{"n_layer": 9, "n_kv_head": 11, "head_dim": 64, "norm_eps": 1e-05, "tie_embeddings": false, "init_std_up": 0.0195, "lr": 0.000441, "weight_decay": 0.23, "grad_clip": 1.0, "warmup_steps": 276, "schedule": "wsd", "decay_fraction": 0.771, "batch_tokens": [65536, 131072, 196608], "steps": 7665}
MLP neurons of a small language model. Each row is named by its layer, matrix (gate and up: input weights; down: output weights) and neuron, and shows model dimensions 176-271. Each number is 500 + 50 x the weight over its row's rms, rounded and kept within 0 to 999. Numbers have three digits each. A neuron's up and down rows have the sign that makes its largest values positive.
After each neuron's rows, "fires on" lists the tokens most often at its 100 highest values on Wikipedia text that the model never trained on.

L3.gate1237:592469491506543507437465475466455481572532511574621459542544483480531487532543461537500493428444533527394576448411462484454488525538538525520515339510570588523530576526541369541479473538562473515535505530429413488573480520465569520520518568593488520469584497478465467554544427594459578541
L3.up1237:492452491450440447425535441409378414574390462539504538499512569492450515563532581450465498554482531409525499535492487469474476592537516472533535507521567488533479542482496516480522452562427479467466439473508530533564504531448558525511484541492534574537456584418516543499508457496513524550
L3.down1237:548567519562569480464522439545504469536511524417481507477543511421497550502529396526507581502492552463485539548448461460501492568476485491490456432532530453413471524459500522543484512417516470475461480548484488567568482536522510468488519542558419419474556428452529545527503469525472481499
fires on: " re", "tra", "-", "re", "s", " Tra"

L5.gate1104:426563527516561543450445406496500476557514515418516419556440430539546461532517513400412490483570452488526502532574577441507426507425585450479480456539504512473492526414505529568412503455466518509367476475462445462516608441468501490566511584531474532555584473501531560557467470495538526480
L5.up1104:414464494539524528430570487464471456560561506449553405447494559419571408487446491434559462564539535461530546546475475531533544532490473468482493466511450464542576462526537552458501499474526425490452481543454432462486596475547465535548559497590485471590532490504641485488448542551508510524
L5.down1104:501565548438427520453562542467436543474519502478503533543475455478475481583418448465529391511546520439490397430631483525537463546463494434576398511563590527528450482443508477451436447527526501497576514522558527539525528505478593427491546418526518483400431519530582583441528485533472529486
fires on: ";", ",", ":"

L5.gate860:481513560522497500565405469452531470570516545610547571549402473475439416504504558450472533490493478492539522532553532529522407563451492472479454458528463445373462585462488568502465500509577440645441507486441462512412543433452536526484482568490528473458529499506549492521419553502521475496
L5.up860:454428485458544437502421512616521401513514505554454507408477590489472517539533606512484489516461528556527522614565548519563420543481508525571492458502516508514370536438600502449421505504534467547557579514540462360608497547536535519445518512533534537426484505546547440524516512542528486529
L5.down860:530537436579470583476493512572458464503529437606498615465454580479606525501434472530500441462544553550508439570620462477544560567415508641435479401517507533473466529468493468474543464565570493468479504542441579435617442430458465476519525520496548547405471485476424565453472482483492491463
fires on: " |", "),", " are", ";", " include", " included"

L3.gate1565:429510561468494515583435586516408567527611550472459496556498532540482476433565504501494552440487500481498486507474478481512498553506485462568433503510503464509432440537561624493539544468413443515513504470481459450502523407522566428557519455503535586463562499473445428423521526490471546537
L3.up1565:614439498532507596480531590388539440651447557443514409544486465487524515372571470492447530415416502405455447610600494505405481470542532531416444487526587561501468524606495510496469456487577566462463495556475528578510580504516453427501567500472505492572460471555478436464458557519428477603
L3.down1565:548451480527572565466427470395470487484420480477568468483437403502503535516427514539513647425518449539449481507456495463537509482524488503554592481451581453425505515473421470422582495507491466492470502468436463538499511542465450492467472563439563495503497532512546498519498479583433558522
fires on: "ing", "in", "ed", "li", "e", "se"

L3.gate693:549550447486427541524465450452448454479547523544382430528517469615577530443622514504460573495544504564472507443565472561484443477459448470498422516493442497489566542545506487473468512478475510426514513423448493516399446486496506487535536617496445418509522470514478483482366543425555451447
L3.up693:603467502434575538570483544435454515590438561424507371500496565429479495505563488534406466485447490466447483561481396507471556479461467507442621434503506503430500491545482472490441481476505503483456436487492524431525526499448557483565467508526560544470445438493546536534508496511477553599
L3.down693:486514580407461519389487474474568515536385361507495486500589523540303507576450487514428528466531494478430500527465383512533426510494486441451566408581445499552506439501487550487548409597411521447481491526525517514503522507508537463481423528434380514550524432483496537543554443516429543576
fires on: "ed", "d", " of", "ing"

L3.gate93:499564460545602449473525461424576464539490464485479520529508395497431585477525418484475479553449391498393453483446517515423485500501543564541601494501532476589478536537466448515533536471407497480542618468394509465519507458514580621605469461594457563525551405517512566513556448341491411512
L3.up93:511502555434464434564492457472516613554511471525530575576540545521467510637440436564518519498487403465495528431461469565487500495516594469497453527423527478477541428540455541480488460572557574484474600491408576562486545436514380416517513504449657500524610486556527465419493521447506587492
L3.down93:502497474510598473474581430543529513458466459579436544530414443472513513479539410502489438510433489571439558462457446463480528453557463528479596520602487554493381498458412488441555492462462457544495517470563546460516577499559529481544509502475458534477491354538520490447415594460477454545
fires on: "'", "al", "3", "ent", "kh", "y"

L3.gate444:532579613493560580583443578469480413477516460426471487488574576427564609482447419463460481553535509479487555398517555550589488493477516521443482456428467544515418471519488435542433531559467491476461489492461403459520543497420459398432504527541477558505532432582393424415410531448438516559
L3.up444:568549532517443512440557405508469451577446471540552452499452552418465447457459482420538506502575484549541555547500530511485576435519566437619492402539431506561559460517472440476492377495402484510579494476536487538522430504448546497559464490451446560537499479518552579512425437474414477564
L3.down444:542557578472473424389498522507524442433592517479551550442554544493481462583464497476443657508576522556472523471464560570586484559458505589518477518516413494480461480451533421537376475507509485550466581496462378515547480532492460487504507465444417470469481470499488515460517489475554542521
fires on: ".", " of", "in", "s", "-", "i"

L3.gate824:555489554492463479544457466437543582492515501514486478467502526469483537507472477495369521444552477490607549478574593514491384456502501528490482529558564534436611539608461520487502511556499495515466414529538478531402405465510522540457514582486477534519478518491580511477452471544482434431
L3.up824:562657507418534473549449497423464602551463361562563477496447513562505440528580446514546461499493475567431500471512449486512490496504520541508541603461475537558515521464444521623531528457418440565513468514533400583435453526567484574545436438469411523492465464490429463583501552484535486579
L3.down824:435506450470480486355529545539477480484537529598464537444528459538535553468441560455551453482502534527553523543466561525440491530463529510449511534419535477439523501473551489479536519559526580531400520487437540430624526519466546535458622488536496464505490476542437465531477518467480557478
fires on: " |", ",", " and", "\n", ".", " in"

L5.gate99:502468513436588570464607543452409466498574525600409490550464486417505516521545511512474577438508551383518453494535489539508458533448379494450374482482485456512433514478587546391511541471549452531497532458389427492491410414463452428470523565476542523545562553477520577555424453531529510426
L5.up99:488526520513610525543508525499589487480498512576413452524626531521508407623555546489457467469496621405491483552549552550449485504467489568491517447484449508618447523543523472533524563449548490507546542410476511498551467551563517562533458497509517506424510553572503540466443480553520530593
L5.down99:487557469485487475480466530556521483484514397419499498520515450500570393479471492507415488500558514489487486523531511465513432501464470562502585493557480570520524559529559443575544515508544498518588494407470461455520528484520484603426530427435545511467443511550474455428426499468502473490
fires on: " was", ",", " as", " ="

L3.gate1831:505505489557430434510553485514447423497513504480553516551533511418511438508483484511565521557524469435445526549361536485576506517464560475457454423444483564483464465513504457505450507511489589541528468546475498522480483455546447533477515507528491563521439610439480509587569546451552474458
L3.up1831:474523500486503460458606500511471451507445495441496524566440445498473561500524550512533413505451489461472502572459534599395586501543493538450407480457514513431562572402572497515465539477379556479560512593430521456482513476447493487453477527532534478546491618489444439516523443549462515543
L3.down1831:452467532498576527493488530489528519474580495469503499540494474633476497540542349554546371374513471451489517468461421435581592482545573547427461540507395498492524545500476467505410452474569481546485452500629557529463483600480501490542569406469525488462444463485462433587480449547504518499
fires on: "s", "ly", "e", "ge", "ing"

L5.gate1274:501502516423569483484484578463524458482504490469461510577487471471535523496442521561488462558466510421412439469531430432540544555426468414426472421431461505565528535493533569575489497592453494479480488458470525393439480538523487474588472467460549521484512531497502610533467489528520589506
L5.up1274:519433445565544556468481588490566508556514471421488493451484488463479536537480513556517463462470615527470476484438466499536489525394540460523444476527374563491493532476519458442563514533477562529546503473513454483543484548485556550508459453513599549432581617465497542520621555452592478525
L5.down1274:479562541533488440580380537481514450510536542554515564532537466565452474364479545469546527406460497549480498516468583503396486510529487565530436520505515495430469534527546499517610509505625498560611522508500535503519557570516411434505537530554484521530408411484365561509450497457537441570
fires on: " was", " as", "e", " Pro"

L3.gate447:640462501499497507482558519537547575492541590480428581496508476559499478514539446529479516501582487493426480476498505496564521435494546543467483455553481535544498479562634374491516586524466427469474561480465489569477510537526486535450481471482528502446481497505600543442485497504476441470
L3.up447:490475491556479492532523523434393562553587464504555505490485472542469477462558570433484495465490501402428486545532467472525381501527517591498486552508416478494529460430495535421562509452465508512396511503443384463509481548490522422538560507519520466501477590534500432448438426495461544437
L3.down447:564448540473447520504539492488646562482469540528595549460523493510481502582513508507511559560544469544425516415499527516582475485508493514508531412504538531559469453475549450575509558532398486393497632548534549483478563513504491604444377477410548510450509480518507513590605536440498456554
fires on: "n", "ian", "an", "ia", "'"

L5.gate1789:477463511487512558501426541534432437424459458530506490489550414615489502505500501569547479468467513567548496424457580498515572470501546464522437479486459549508524599500499523520553522368426505563435459525481485507463597551479477492531515506527535506468482532463513539558559381492417538440
L5.up1789:521490497521526430512492482457403519474443526500429527485495461552497514482532516529494493504532447460475602445476467473528425610635450523600546487463534547565397592503473548565442583466466478611460362574393464531424415531476463466466474527575505551465463540510485524503510449511458452534
L5.down1789:432493554529473515546491479508574468508524475499491480602559581411570567427545453583490482518519449514529564514507528509438538450413479538517487488437543459543456578470468509474533506511488490430560426416558466535522442464516476549552485519519443491516598426465499501504532485520421434580
fires on: ":", " The", " |", " ("

L3.gate396:495599498573522524537513466525519343464577502590460477582439527529481454505623425539494557525509532530498512488488578488427483474497506451425467518529514469446432477517559514457479521462476502435496445521573531583468516460457530491462494480491478567522542538550581518517564455460596459539
L3.up396:511535520530463575412521521504445468350410565523629526519409511515429425534516505483407605487570562494457570492514495566559535567501462458472521477550508545489416429530545473470490522580411551509447415488505515561475473500439489531498493539516498484512476538481585464507507509549460474392
L3.down396:504520466458520441468477486475475496476534490533439434464456544494447429548518420503467387464503395571439516450537419581522571436482461456498551459548551520519516570493453482553412596515480609485493515613530504522491375484565566457471482489510497529500469574452499594476495483591472521591
fires on: " of", " in", ".", "e", "ate", " "

L3.gate818:585569579526524563484459521490474561476496556487457502471449430463420479497507434554610441478466510581450475572445414551470447570471423438482463494442492533503497585523495481489469515551497458547484632517406432488575549386456554399604467576542520477556478430507572539536495461505523507472
L3.up818:475451553452552504474563515497478535441503460397428500536486520434521546490504511451470476518548444487554495521575478550467553391431461467576460439522470431413465485576471468493577426457533499538441453569532509457507555508479524509543623468556520496564488464490521525431579495502532489465
L3.down818:585525406524421477463586505541469565451491454479444484481408436485550429506454479474448428416506446490598501437466459519509536449445515440530545510505494454471517472508447468566453466443427418526514500473530469559490535460483485465557456430526479486399601519464525465464446560616442553422
fires on: ",", " most"

L3.gate24:559553505542467584484497507496382459476515519446466545572572523587545429517494447490511541466489575453406501550448453587465496539520498539540473520428426586525459483470557483513487541432549478464552523503398455581534576422484494483546578531564397492512451530547475504531408548439554505451
L3.up24:490471514555559536596529527520466560536527625446464504490575531478545527398522539498550575483395534547461517491539533479369548526413438550476410601562557497518587495542499534450511501494464456429513535568529458534494521542564521445477555552528493596518490466553430460547470449559442443484
L3.down24:475589496464499526435404530499518523540486572471578462537505559520459563529473506506541522528525537529502532530439476548568442443436593512563534480521543543440445462430388524555602433422445521565489467475612473581478494501462511497476518515457625543479500517461456481476544516553463503505
fires on: "-", "e", "y", "in", "ro", "o"

L3.gate137:485389526429454550471511426592566545507481597460438435576396464439460518550504495540553530424512501588489470440461467482447470473531630515508525494463594569588552627462515537516493446556425451574634463543542402549489504438506439455570511548474499493439557480509538482602464527541496523565
L3.up137:527476534522431462533432625454492525559552482500556471518403445507452446444585466395490529585507510459436479476548556520422511403519387478469546485629511453541538445585537584497449505438441530490453484542507525554544510432470437506572435483443473463449578575408580500462487475560505540514
L3.down137:511513511455500492484577524499479471483437549507554450512563527490480473469518470522536538514489504461383448480473465580598500478617508579474487454505455576488426399507543537481650494491459490456470514474525533481451495483442566485540565485463508447418501530529498457577506470437538531463
fires on: "'", "n", "s", " Han", "den"

L3.gate814:531504581523502591606516562480396447369496458559479398509462447490470451491440552508528511484439540452524432452576604507500484561490454463536486408561479601482467569444448503536451563530485547428574497433539478616543437468376482419473507574533448494471381554440512507430482518519537565554
L3.up814:524483438567504514497490431455458547469463478546493526496442524439448644463493426560461416510526567573456423525427501483478584487466564570529481384521491570478540573445345494477462394564435563511449560483493472555410517480458483502438602493566512430529573412447568498573439453518497497545
L3.down814:520407552473472458467492467541517505465531514543544486408521532472412530484517453536497523584427492495461494485523543481562441509410381475535402488503435552519560463433363655507442505528439545503530506546486447568423551482384461425505565499496494441496546464522533496543557484508502512512
fires on: "s", "le", "o", "t", "."

L3.gate1392:516509548425468517490516487469507539532559492431436428478506454439435492485486483432513574526551613498390500607513474461401412463428455458511514518597516541497523523581502456473574444528500540554542497446468556522539429505457564431518516442521467558477459394484542513559506469502604466492
L3.up1392:477447529493399479471373491501478432441517444464480536508520479549439561432483573538500516440586453539535515502515537506519465395531507438486523382468619565494445461503565492494517435479577544464371475599499554576568483536468590537524479466552422501421507458421423425515535614516469487489
L3.down1392:621537551523461467443555493622491578354561483397440456419558521480585500511490513434561466534431481519432351517422547405474535542505527485490491510590480440499523447540582537435500539449468430606570497504550439553503509576490484514483397508435451450475570502487587568450526439461486515594
fires on: "y", "le", "m", "q", "b", "ly"

L3.gate1765:527519529507471473490589551398493472531449417516594414477500412468403410459506454490471526426512479547415478477504530491533491577504448461510519495465459518493462522414600459532526479485471488569501413410500450557619529463439485516526602535587476504490497404469478478510465498547396486498
L3.up1765:477504459502539462558591522486462470444498505507579557511522491506498514477533508519511474582594435614583368493549516391457481467576478427516483456518462483474478504577429528566541501513448595495506448425533530652530478471539494587525430599501526530539362453493418524456499559522488393538
L3.down1765:471472479505556473434546516421496478556551512465493497536535467503466529606557519524561513516503474445498390452538538517508574421483516528516536525568512530462532448525471441501543434574572459539547472536530513488459402431506541459520451473591496545481539504587498424531517492519467447499
fires on: " of", ")", " and", ",", " to"

L3.gate1697:520626561428536555588445551528488542492519543515530541614435569517569451603494473470441575458535522526463463379572561494589479526438438470494470395569431387518575559418576548456483547457497513562498445477545489500454434507467561464442490534564457504476488547539493592499438527571535413494
L3.up1697:508520501433444531525581498499466519432513589459552503571416570530456451502451399506487520340465547451524631411452503442562542522424579512479386507521431474555493575514510445487414513533451599436510513421491536368427438517504550432536411514588485450485496507571536489537453573472500585494
L3.down1697:487432538415475475576546536507592513405428490530438503476509567521469457509443449604534544569479468553558456563484524507542487446436493451582522625420547490496530489580465440553544522499497549497469551536535558485500518537516467575476568490476515496468540527474527469538536599405563497570
fires on: " that", "th", "s", "_{", " which"

L5.gate673:460579472481557472496487545477558396574471531499600437439535529499488431506561453509485471424463525505480464488413399567501526579491444539521489479493603476539437539428511468513506557465535510468464557464464449477573505559459476548596495492501522532641528487550565536509557461478546532545
L5.up673:501558460529490479453613471479532470507538481493553489500471488495634436493443471444461406490559568667507449550436489507501487526486497461493494446465572501453452514539467545471585528491542544468385542452450454433533421523432437463463565604563528538521466543505479430503559544512524505493
L5.down673:525469537501505529422491590467522458528508515520454549483516462595523525479426479542480445482469458493554495400464527483530464486494561482524500450642476597483454549464413578497564485565467487592491436530545479541561479423537507537484516440475476504374505495584519435530509509498414364461
fires on: ","

L5.gate178:418453516452495589446415537494500473535588466467506485589516482540433463510482544466627409617539528537486491533473538456531463429495487424504534582418476443433566486456474477504486452454521552599485568548482544437554511457405520525483492553508513478441506524463567448479447497459560601499
L5.up178:392607552576501531517430549474589444481505497608484631449536480472511481503461476548472460471500463489372493532500462471382495502530570604528590513573551495536527505565510583610532472503427470476497604529476559506537519447446497486465454499441494554451471457527454439585458603448490424459
L5.down178:480530412579421581520487561478492425565499545528546512472549570447501494497520544488515476430602472491448472575518441476504525510508582498470394438546503444469531506483486493541506452507620519475466493405458512527524480493480530484414404431535588552501524522540538482625524558469570493506
fires on: "3", "4", "2", "ja", "5", "ra"

L3.gate175:517433458507477506564433579530511390498524447492571502527435555500452494432498538444467479557508429534477560515494562502509496516595523522530522458492419464551553490504513517580565517514570517597443427493390511547487501498443596460466520552577503613505489444551486485537439541513573503583
L3.up175:485573460414455461549451479437523442526492447523463524468453466488406595457509586519499530496533500512508534555499519480521582506470482531544390477565609422529531531516525461471521415492531466613491478606523558575445444536549566551453488479537573483496471438461535521466535501534486527580
L3.down175:538514521511551363549461446465505470493452533495464460530524558516512532476498510484504535467512487530529508500473481471495537449439512593417485461539518505517459502448502470541443545501460474484535514577386518525497544462409502582489486544482569501514568471460501507518494551504512381519
fires on: ".", "al", ";", "lar", "le", " |"

L3.gate1555:535582452520478449563474563470494460587524530543599523492485557420465455518502534507458501518564498484494529552555505427527530550535481451499449481436498514520506497494540446515452517506528503456556566389503541544586514509459521533531512443498505513488430466458531522554491521583515516469
L3.up1555:409519452544534584428484474487545483412571449524541448532497482516513468400489525552518458464483487507567563480580533459394496498493433433579493509616539464534519426536586529461516353548456523521538533529497447499522495524440475450517497475501472485585470447491453463491509472439545434559
L3.down1555:594578528572422493502518522482525539524507516449589438448453562463516498489456446531496518483447465528396501451562484434418520452539469525506402596508511504441508509600544636462590573443604490508478506513516508476561496489465438503420449446456490474515462508526407508525571502508454465498
fires on: ",", " of", "o", " de", "ad"

L3.gate125:453455529461525534484503495463454408508454534442663458622436458409459418506562419479475515600496514496541502500526511456420531571490457509471423512538547491462487571473538450413476478378399536492430441525429461556399504574531535505500640468493405503557570494399535561530473516458480434567
L3.up125:433505467563512434499486474532504465559450590524559535482483517525494503555493421543379543504487557437430558459458548541436421479527511418570494450467514493514480624520520562573359498461540528424495433505480497554484459458485537543571458591521522496448526435374482520498528409570523466468
L3.down125:399446560443528549378502437506427397452532458427494462538504456524533538387459480437571471495438536546470529479470488649490498374499461475451509469572538519495502489402573523449518599527546420498496515464535556472533432474453398455416564511452472619512523497565529527500475517433506490576
fires on: " that", "e", "en", " of", " number"

L3.gate1478:496460510547480504498506583512436516382457504529463522520478508526561529591526507476536471467524435471429434511501459531533545445480459392421450448421472536530463396562472466563459509408440582490423461494481477526482521469505526568483531461470507612566512438482497485493403384513510500456
L3.up1478:573441431600440441558570556575471519485447446504414439544416481494566538469440469573578533414496454525397507541502469409517596550571491418479524525469584505503402500488502471560518448423424527508512500568482580507544464458549505522496508568607489450475566424480457529499517626492567491555
L3.down1478:487483527492514546532435452580618432538534502570497576538548562394437510449464388486476546503555562442589474522478468439476470485478554465504545540471466407491552501544388414412522499441494471539487537549371586610514527540488432483529504539487550400598597495468541491494558500442418457497
fires on: " of", " out", "id", ":", "back", "in"

L5.gate305:522439498490482553497606492486466508521453517511533490513541470433507552612494516431448437534536568444596497527497518550534424389522404446461479449495520369444503544435483402454399521523500528445487530546508579436492546509469526487458539547527525457558479440493616448478411498509566412460
L5.up305:457595482449508475542480413519460551570463517485590475462521459454491398469399480508477489570508524551408538524481605474450524463509540526421472573493407562471521557551433486441531509474482507530533472489487482500590516560522531535401504577417492531447481500465500511559435492515465447461
L5.down305:531599569587480530573484502524459528539500463561605455484495531526482485508486513407512532508502571413504396534526496484482621498470556451519513431492488502517472479509440480449482458495521490566529491447475535494519566427530450521511519523509515442561490484533541506603478525484475413508
fires on: "3", "o", "2", "re", "id"

L3.gate666:516501499429619494500470442454573507468544493532514488518522482473442559585515562521456482503471505438557556544489395423367370426464508518494533619568588519523501493490474564481554410568459523451501519429589414521554573421467432471496517568449471497503489495402478546481530610539535469458
L3.up666:394393509493470570569349499442463454547494531470526540534509464519489477465533506534541483517418496434521470486512524624444413502526481526514547593454541528477518394536627480467492389407536525483674433456479490523506528509405533473509433533487445594458494544512471551521517551514523498582
L3.down666:573462571540584455444448508534571600531571521498578444507536447496505479532543485553528437453526515559516565468531550424433408438587503513528372494475466458465508438455443566448439480551553554545455434433543529462529547504481535570514387514473497442479489500544442427585498571465521592547
fires on: "ly", " to", " Year", "y", "le", " consecutive"

L3.gate807:488504504492437499477401492440585548440535394596506424596472546475567446488466589464559523613538424587475512547537468476462433446535534479566490470481473499477447505471450489538495547485546509478452521496406518455520453478380563517523515544501435475494510444462445563499464416463452483527
L3.up807:573487466497467576519504437554476435529524518571468475485449508423485443492494624469521473451390635512490571514462528516466621534529475472520548397454528608467562452518421371466556489547465531607504527489552500512491473523413471511551528475505521505467476479498513461558398535531500584590
L3.down807:514569428489519560453501468542461565470528493517449449510512481414536588532528496496531558478470506573568454420422583458547614509504521513549449502464494460516496463517421415565527427558512565413537553507590512467496510526477445462557377352548486381512475492537529519557444600512503555519
fires on: " which", "er", "s", "i", "m"

L5.gate12:534518471403474521491459445466573532500454542525533401485490473518383492479429519486472543532475406493471479528549596614567499463432434491495503578488471467463559517483511548515487475493438478448507577602464502543552525470420564520533541514463517557499470511503467514605495471589583486421
L5.up12:439567482461509491588520565485475476481500475449465584481467456493405544544470470532553422491537488433402589433471489607487507440497522442524537554496457523483540469489496585565468422471466485490543474560501490459477553552471532484556452468543519578511492473491408466535516452552542496570
L5.down12:540506538581470499530488533442562605548555495511505517514500493533460511525511411511596497421515483491452575557478586507451415504516431520559467512452447534574494521511598525587434533529567516430518560365557499412566600437532502562502396510431558432521512599564473472694472527476599393513
fires on: "y", "o", ".", " |"

L3.gate210:529460580552420611439440501527448409550486572468536495505512452456405485590468490470556512486537507458561525546457525640510539494516490522504429526523464529525479567492452470506422492466516464527505459570454425471537585449568481503512572464576483559512548432534423564481445452543549551411
L3.up210:490554455600528462442504536507506517479563402497577487524515533394489523531504637452544501487421406431628517514470548418428517445500495453551505550450512465559534520520461564515480452463503508537534421470473474541430434500431547453510469381484430544437598474541543523547484456539422541554
L3.down210:481531499548467511545491551541512492537495442510452493458551459497500475436440438448437489528508498492490508360498535497515595580611444510546541460600525462525507471523494436479522496492458574532482488484508419536531511447474453485464444498526495513532547441443532461480470563504482455534
fires on: "-", " was", " is", " were", "s", "'"

L3.gate615:505461570501474424567481503470522547508476572469465491540487468531451526546631552430504517408485504505483563438486528595479518469562484545464516491518617487562461451555591451472561526442535556463430471445468480509494478446554480436507520577427521497428456523520495546503488492505471550522
L3.up615:534528520528544416534525509523610532443483559467448527491464490525488510476561450553542486421458514561554505428455476541515450510610533491463513482504538485592510511656573418473486495445518597555498498515590591497502475467576511534505520535499516470423541456500394548557541526475490449469
L3.down615:473488511506515513449530521555594527515523505495508565474476550516471522464472494516543550472502423400550577476434494457454407493558486492550534483427545443505584505560483501507564561513523483602493463537577480529460532467541469488529526518481560518514527587490497505626627510458491527462
fires on: " to", ":", "ing", " of", " New"

L3.gate1277:438515461395551625480562480503485456530383527426506497521507527479514575485539434516539484447503435554439542471598491458490555411541470483511486596493430555530511501514478505505504592434493527522546485511553519593486466460502474488516566562528409512475406499497571482455541523498467521542
L3.up1277:415564549524447547389544449499428419524523530513492595506541530518452536496441490443457563406507551429483582449471535470572507562496440483477525533523514551394472501565602515529545587436536436567528489477533441516466546519482471520517533565442419450517519500517488523454558434517507408460
L3.down1277:404411461477426451504436438475479475447522455527618425556448506548449559461438437547530512531397477504502522498468476502461517428388483366470512516521521463556509542483449533494478487474476602476507570586467459413542485474488520452466468536500531541517517530475534495507531470440585486436
fires on: " |", " of", "an"

L5.gate1586:484585535515485488528556527597543473499547492491529476456520422522493512430507453484484500555433376551574478530481557605487535501489528564506584502547554436442483508535486489452556547520513416486434492504481504624420636449523488401485436616471499561546448610526523439448469466529584438472
L5.up1586:472551453518476466572456558545514440506397500494447453523563456510449463497553527470476579539544512581576521452501463467577486479467424563574433529562550467592488399516583547524428540391460532576383473483433477517448469562519536613437488488539536482501510414493530484549525488507596524394
L5.down1586:558503509446456442580453464548541499512460454553587553450426523458547468453467462462541465604446495542475446458578518473542588367541535482554441527451531552590494431432530454555481545460501507496459632552534549500566657540471508497423533553420594503375539425536417509490583553490518501498
fires on: ".", ")", "ch", "W", "ps", ";"

L3.gate718:534516396518503435528467470451553485463504470570403436570432431452483616509516435478475551440528588446477504488380541421510430472520471469486504439483542514583523528523385469514461487425495462498511541517515421498456466494517514522544595505566560414397462536465471542413426514556499518471
L3.up718:516463618550525542541456480528508572531498556509558458518596500528444450460496394532591402550488488462542491456533406478478550528582545402515455593448483404469507447553596427508526439487556457578537533559506519578434412474519544414465473529460495567566556519520536496494525502565498518504
L3.down718:515532547530402449486517519493528456457563559536583640552531508546492511474467458504493560565539475537503447535458433543481432466498489415580547499480544537442571509440502576538510492458611453505428583498469514370462458527495422493489467434497457647537557454486586434482447461540507545530
fires on: "ly", "ed", "'", "age", "anda", "al"

L5.gate405:545486478526475526466534414536436482526495462478520493516502463530518537531560519487448535571484499517432618573497492604455445503505494443419458583422513506437449433440472444389512471427452556476533567453516466618494493437579452504545495510476528523548456457413564454483472456482496549492
L5.up405:530554442500452524493492520453412470593532505510437510495529519484450479494535512494452514448495360458485645519430553557520450549515428425565540441529488571391427427448512519566525499495538462467615453511469479568426563456524538526409478448497571578480496543497449556560466431503451540507
L5.down405:515471471588486571525494493476512558592427507521452489492519489502500567542509370535525443497522409402550480543491440398450533445467488538417570534523483429535472488569447523522470446511474449495420475583473462564524491478588415550510506523440524518505469519521607540545531516522558477455
fires on: "s", "aged", " |", " of", "ing", "mod"

L3.gate193:577584449446556602506457546475400474554522512541592521613504433450519489529426405438472410533586438525462437539422466512515421524518587588555384530523432480527439488505575526421563474468591426537487500562434584623475549438453582479496515487411528636482494446535509499462467343505501434485
L3.up193:502474459489500517460518517505573510516467492520473452556451494452540432440500444491488523456560364457424473506422497529532424480541538552533485537453475519517518425595636479502596547510557527456544469547473557547405546421495517448496483525455489575425444432459579450483504537505454485521
L3.down193:456501517440463578391636455544574494550419527437548507490450510451554540587518547479514457587480515595479481439467524535539522426568468542588437443531448474459507474471527457551577598540504627506441538545581547454500474522498525497441506447448504414573431431450558464502526456417444561494
fires on: "ian", ".", "ia", "an", "hi", " African"

L5.gate1570:551418488475555540548544503485420580455387529463543509532501485446556492414513464460598422515514476447466494550463634541460507489472501487537512477425520503524466479515523491406570524529455513439481422516502475478587543464423549480471531495588486517476498511570601486493508436461567536493
L5.up1570:508432543432560548522386543402505529570430487494414453540529416552461497464564519503542532406487504601531406443499540473509512419474607526517493627441583394546588497600456466586607515481524531564476464488508507532472593479572476539563516490482490522480452479478542567484568467437467527502
L5.down1570:548521475454600450522466394511449478504421541444514517453507509524595463594402439526419420542493527506514463490467497504523481488495554511428470525425482607490423511597527471519426447509361477499526482568533469433469583479442524488551532503509500441481486457548570507472477486446594541551
fires on: ".", " St", "2", ":"

L3.gate1354:439491469480492502534456558462481480499514512494507536590474436504471497534486500430501558491430531495437521373439477381561543521393518442498522443558496543560529536452526570479440475376490529571568546492524535535525513428507549474521485477476518509505492443538481496532453401527450587459
L3.up1354:489532500481462379476503527459525521493567445450489487473476521471438533507425462480493529505409439427539503580427421532596520444421483547483476450489576553528472475552515465483530570472549414535499488465469489448472522478481436462485545535480506482508496623535589456480447409483519511522
L3.down1354:399516611485477580570478487527506531511522492523516538471531479425570462566510448479453519529519506433533566535513485557460500588547483556565480476497542569449508545462509554534466567559565469452424508497560466538496463540485500503498514514395554446398490643499410430565489445470539452532
fires on: " (", "Description", "%"